config.toml
d_model = 192
n_kv_head = 2
norm = "layernorm"
positions = "learned"
bias = "none"
final_lr_fraction = 0.02
batch_tokens = 65536
seq_len = 256
train_tokens = 868200000
MLP neurons of a small language model. Each row is named by its layer, matrix (up: input weights; down: output weights) and neuron, and shows model dimensions 0-191. Each number is 500 + 25 x the weight over its row's rms, rounded and kept within 0 to 999. Numbers have three digits each.
After each neuron's rows, "fires before" lists the tokens most often just after its 100 highest values on Wikipedia text that the model never trained on; "fires on" lists the tokens most often at its 100 highest values on Wikipedia text that the model never trained on.

L10.up161:493498521494540482486516475438473473522472545528477522490514454497491467471513517479503548555494507522489509486476484492491532466502500495530479533500486526500478525535417531482465499495494512463524490503515547489446550479490460476513502469518532522487526498517506522459508431517435493484531486509528519506483496537524538500463524535495538501491489464521487491528518499494540488525506474488488517536537522481523530482453498516511503512474473508528478526484498476464498530517518527504483496527511473476474519512483519475507492475522459487478528515468525499500472486463479493504
L10.down161:529524496556493451482488450502505515508512489526497464474495504494485482476481524539531535500463513493483530539506554459494519458487483513506534511519527481510503517515439441447482491503552520498533468532488467477540482475523493453490493525537518505523514474479480492452480518499499498527533486509523502524556509504525497493468474498525531450506507487534481473526476513539511491508487501490509521521481483494506473515494505519453501531467482521510538531502484479502492503518496488512458522519491513528492503530497525475533467445521492516499555499459508460487490539526503456476
fires before: "\n", "|"
fires on: "\n", "==", "===", " |", " ==="

L8.up588:468451521504481521494510484475486484490486477460538463528499481498549527552524509513509507534514509480483516524447499480533519491457492516530492511488503479478457490490445531492485499543532536549506505521538527500486525506486521475473493466493465488494497512526539515511503487497469486564512470533499508537482510536476472537517472531493503483499508543493512460477502453452479524545533486509517456531540519492540465503549486489487517510453495474448469508545535469494476504539510494504510478468490507495503518496491496480468485483520526496544490501500481487495482500544472515525
L8.down588:501494502487487759499502499506503491498507495492498476511513493505504511522513496511502498503488495491457507501475496502502497494490510503510486506495497496509499502506435502481505502489518502506494498507521516497495519497490511500495492492496500501495507497501508500501495511497495497508494485513496516498502493495498501500499487487504498483495496509504498501370500483503491496516512500501503482518498521496501378486517490504500507521485503494486500491503502488488502498507505492509512491490503502505511503515495509487503497502485487499495493499498513500504494507517499502497
fires before: " a", " |", " an", "===", "|", "=="
fires on: "\n", " is", " was", " an"

L12.up681:506479533521534465515491511504500484550497448480516483535531496535493506525480524462502509504544496473528528502478543509495449537529511457512498464492529538541461481493483504531500537499534511537506494561538487482537498519492468491465482483513455503458490549502520499493506505468507483507527496515451495518494486515500553496506518496515539489475495499497545539496494475491562511494484489504519518503511469494526498459543518494509499499480504460486512482453446481476490489490525487493483501488515482524502508523460485466496492475495512534491451445497526549495547543475504460496
L12.down681:492495524496487465509496543479510504520485519457551566492560474468506486449548463507493502494494486564451502526484521472491519511510497545460473532505484491524495463505489496481497490519513525511517511468508501485519480497469493473483516492516557507478468494490491495501515548511501491519527472504485513501474513454491533490516523459526540515536494493531515500485498470529480456407540508477463475497509475484522478521511519499487452490489479487521499537500511509520495490514511513532482532509503554467492491525526519528455458483492460508523526469510508485526506503470477496543
fires before: " 4", " 5", " 6", " Total", " 14", " 3"
fires on: "|", " |", "-", " re"

L3.up313:520527490526552488507481472507464498519488499503524516519513496537496478553480512538470494507530467486514515524501497518491467498487501519490494472456497507505465499485485513481499510526479471500512513505499515494491535487471490478495501489517529514491500522498574507498526490476437531463487473530543503498499462504470517529499523508518523467490517548514504460503462521460553488531569521531474491517537523443494499558488485497473525564477440488498455510528497501496485504493522506497508490491494452449523499478482522484491486467492522518522498490534493441528516518479538446508
L3.down313:502487501491481469491499484497495519560504510510522510514502488536465458498469512516518503487528445498560523511522489495476511496491524496506525480478469490531508503497476512459525512501508488505571491490502535455544534474500542488471511487497505484485510522511523524469522491536480498498501502504500461514486482527521526538496518528455495484501478470513482518455512543494504463510560517520521565544470490508457497524459473456527493524459450498488486553466481510506521475476492511498492532510583469556506483479493507499476484477505467509490519480511472451497514502466485499504
fires before: "\n", " "
fires on: " |", "\n", "---|---|---|---|"

L11.up282:475467499512463495495547502531462488501489512503465477471463442501490510523500500511564512539527524527484486543491440486522478489516530510500502496478509511494532526478508506498528521511488482483494516530501513491450525534487468504480504476486471468502494485505479463522460504510440520453470486512464489534514477486492501523505498489484524521531510517492524525532528474486528528507523479501510491497517540493519481499507474460537499438476506486484439500501491472550503516527482495503534516462535512445474500489460469467536505514494518548552475534517503524465495463515537485534
L11.down282:489507510509539612488491534495529515518524543459486535483502493506500478508516503505455488475501514477465496465504488497475503459481560521512510464468509475507489526471519507497486497522545508490415487513557515473498504495494496488488538512528500509478482488501499441524541519484530464491452535491475495482530516472521505499488508529493464478510499477505478481556500495537520517503495488487500492496509496511488539537470476531508522509491541477480506486483511522462496536482453499522454496482467497512503504574475521490463500496507490476515500498501484523551490509512473479509
fires before: "==", "===", "The", "In", "After"
fires on: "\n", " \""

L5.up740:478457535509531501539536483461520494495499469492514468525444492511527513533506551518527500517535480473505527467486500543547513482495498485550481528481518507504492492496458541502500524524509530526500489528528530524528554526463490470491501476512454550462497523524505512522474529496520475546522468539505485523491519521444465502498468506533515459505517528504499499499515474481471490530512502512517500527530536520535473493526471471513516504459499465460487528541532459464536515540536539539509482504522481502505505496521516521454478498503537508508497508527487493500490504547501482499
L5.down740:496493499500487763498508493480492483494493503502506474494504482486509516537505511502495506512504505487472503506466499481494496464494499511508493481499495490497487507496429504501489509518503499516500501512512534500495519493481502494490491494501500497497500507503508497503511488495488490517506490510493512510500514510498491511492500507495490488493507497494518506421506489475498489504497492506521493515522511494518381498504501499499506512475494514488494499514506472494490516504527504505513479489504503496521487509511497481491506502513502494525511496508495494507484488504494495513
fires before: "==", "In", "On", "===", "The"
fires on: "\n", "-"

L11.up737:493531528483460487494512518525465532508505474532442488505482484558555487523529486487534506502499460475456483501524498476523478444476499483486496504462543505498531520508528501498523509501497525503505490465484514494484504463457494486531477507483502458498505508488521484502529506529490513482510463482529543495506495530455470496517506468491510525558490511545464492509489502496483529532567465524528523452502519456503500476531532488507512525491477492467498483519533520519537486491489513493526504490452507510526524445524532489481513482490525527551487532496492482480541512533548463556
L11.down737:536519496483539557483514487504503509535496459525502478491480515457516531494516531505477489528498498455476522485509509501452512485529520490518503475512466472504509460503532512499483479500456488463459537477495530479460483496470448514483527515463495548490514493502437474503489490501522498497452494507507492502552513493511470470474524476508515493543510500508468528513464519493509476527512516489551480492506533457527519482504548482535518500448512533489488444490459540524511496505494507453490547503509490504527480544554533511537515499481551503498516456482539500531479490491527502493
fires before: "==", "In", "===", "He"
fires on: "\n", " police"

L10.up466:468477527489499483497541525469511517530489498473472525528510463525488489544533508507489538492472527514490517511492511467485448488465482489500494479505530521504437496524500529531456521502508527486534524458455528487454545492466475494473483488449508459485505476542493464489466486469517482513484503478485489507528416504504522513507520483472511467515512512492475499502531508479469527491483519537522502510518483473505489462470519465500512543522491512546492507541537524431466506522538519489509535463497512513505523501473531513520509473527513514527479499534511459497521467498545504482
L10.down466:467491485490494470506487473501510485478457490533484469525533498517497531495492542547490483519504470482493469517480517480500514492479547491520516489465476508526496513471523530515531516489496536539506495505468448527432503469525495490535500471424492458544523516519479455470476530471523521522515474503499511495521536536475542512516501510524495530503502529462508466516475521521517467477460521532482500496467479501567485501496487510517499476507541515525460502501476509557471479482504517495502511482510468538544503502482490512548523490521495493499465520466501515449537481495455525477
fires before: " |", " (", " as"
fires on: "\"", " dis", "”"

L11.up254:515508500471488500509456519463461493532500518512487512541536459540517464551514559500474527517515497542536551481461495484511511451458502499516470475499512514493523488500462523494494510501530506513499495471502516508524528473495536467496497523468496476487501458526492566474449479460428524579506508491494513516481484516482531516461491533501480497511549491544442498522478497490527485505468491490533483508485512471475528508495521478499521514476488500474506534507457485467537481533509519514537514510510527498488513477502500487525512458484498476507500489504491516466500542532483530516
L11.down254:498498506531495553528531443527542503472467520526510570488516512488483466490487478483510444514482497550540489528491453486506501522525503470488487487542460477512477541533480462479498478463509505505484518528481483475505512499473485507488444474536501473493519514478506578518520489510514521543478448458485469451480510477516523543490507527478509509523461529515517517514513523527491489461510512498485478503503512521487489489456489503546520556477458508537521519494486529512472470537482473499495499461514507521506473514495498461485483469477491520512514520472520476516523514480492504520
fires before: "\n", " ", " 1"
fires on: " |", "==", ":", "."

L10.up224:504508476480487482505537486457505478504443526516495501486540469493509466510467520518501505525515492561500498514441526496516546478506521502517452458497536532508514524532500505501492483510503491517544501492460533497484507543448494487473541523522501480474501482505487513510480532478486506558501542484484457457517460527523519509485505522478499517539501503458496473511473478470472474487494503499548498534504526507480479494489477476505522522462473475532529535502506489529498515546461504500517541518529526504472494465509474456528530470516519500485467487493544479503453456527493434492
L10.down224:435505484521514517498544470518522496490541482515532536492514464530500453485476514533482491497485470494532516508528491523511524517497509516500538507527493511528543487515490466508487523492521500476495519521474466515504468453512488492489476500529525505531523497486488535542524522510497515531481509516522488520496531477518527497514450500473507494498505559535489481510496523495497439486449512528560512471534483478447487501479503453500517482510531547473509518435467548503510433483461461497523504476505510494495521449469468471479517502486517539488490496448494493530500478489481475491
fires before: " |", "\n"
fires on: ")", "\""

L5.up246:479511484472523492483523542463462534523511515460473485501507481532450500525510518493440516503478515541496519552452518519531505515512488485518504483507473487476513473517479545496511500480477524516523527470518545471445551479450523526508470476525498523472519484508507507493524533452423510536532519523537496533498487527503522489503469498506510511531516481491462503504520460466492507489483531454511471499501485474453486472475484467498462522489487517488488517506484481451524488504477505440531508524550483484480482485507478479498513480507516491543496543496506497515516462524492506532
L5.down246:507477532556521488505554470511481495502492504501512524525502504487482520488465497508564495536485477482501466463490456458461487491481517512496489518510498513505462495464500515531482548505520481514514488508453445565576454475516513503485515527541478507558518533498520503548450489549540504520504509475513488498481495500487484553484496487476491462442495466526537471519506539521497508494506457540515489520480490518524481490506496484485474515501526484479509517492476504492506530476474492502448482502465510499539531529505548483512500502476488513473506499494512481495507468459513490469
fires before: "\n", ":"
fires on: " ==", "==", " |", " ==="

L9.up628:473444529493498487514503513490453546504520457469472489470457482550507498521498487521549513526508491493493517461496497509494487481484548503569482486479537481488469502480502522446467573479530499491492502524518497532487497507477486498517505490493500511467444525522506474518456497433495502482502468523510495522493460483488488506475494508505470498484550501543483538533485491516514500501477496508560507506554496494487506505517474485512520518510479474487492489546510474521535514490479502530534494553502471468508539512497515515491508560531497549486470489495501465553485468528494510504
L9.down628:508521498518513490500524510478542489495516487543485539533507464464528464503481511542459501512473485486518516480476546545531515435475492488477523506495441533492482511497481473517521499539489509520505527518498508498511511485469510495492475501503491533481505527526497506482538478519504479485468479511509490492516498459563495519484543526459515486509496471430495470596501497476517492477509469470510506491500509494536473510483502479479535504489522549553518519497500468497422512509464505467485483445528484513530479502504506519495499501482519499470500500508516548481533521473525484470
fires before: "\n", "==", " the"
fires on: "\n", " In", " in", " \""

L12.up113:468495488490475467485494477488460519522502556500513510483541465495529488535505521462476513493511490458583522471461518478513477526446503509483506486479511509465469561525509541530522527527476499509509483461491542470501538469467472505451517492490489536539488524526473497492521510495473469502499489519538479498495483506463467488479510511483509498510536481494509506517520517493492478536497488518538517490496559497499508482505486491437515523487492516489493537509509502473504492490516450533492492509460454501490515498515487464487527471533555516540501463538497535490444505482493550501
L12.down113:481487490546533446490483526482473488522473503534468505508503511469503508484464505523487516527500496481482512491516470488543478463470485475454530519491519509467484476498466519508463514478482518516530484479527507526447471517511521488522540475512468480460493495499485481530525464507464468527489509482488524518531505491500508544494506513504501474471498430519497505602502475500520520510494478518512503488512507524505531504521472519494508525471469497515461541512528465482531518533468526541507482528517532517503480467452550510452516501491515551542485523469517460497523506475526492474
fires before: " "
fires on: " |", " ", "\n", "|"

L12.up685:510474483500503499497470508431513454503474460526502524548506509519494477540459471531508485508541478516518477480499436533485497490527484507525527490473512472516484552500474522470534497488531542545507522504521498498483430522516492499497470469516488492472520553504537487485516543464506481501533540534522503498470521507497491511521503482485501444501487510534478498485480512463508508524516504535557435525509488530502475481488480484521479524505501485492539506470504525541500474494528495541511508457492455465522480463486522503533483496504496495512492510537519545470492512541474493520
L12.down685:473521515512471488485501484549501463526508514488496504474532486494526508475548496483479510511480560538481508457530536492517512502468538541479493505550534535512527465513560474508513489473508452475521467448496476504502538511507561484526539495436507491517465523497486514484496509485495516464480470506508491490512523493515517512494480507484515541480512507507562470398510504484489484498477456528481548455494498457487534471492520519497503539496489496511517494542498515466490519516502510517484486483498499487492517464476498534503472525527490486497513510499530463511503458480497487522
fires before: " 4", " 3", " 2", " 5", " a", " an"
fires on: " |", "|", ",", " and", " he"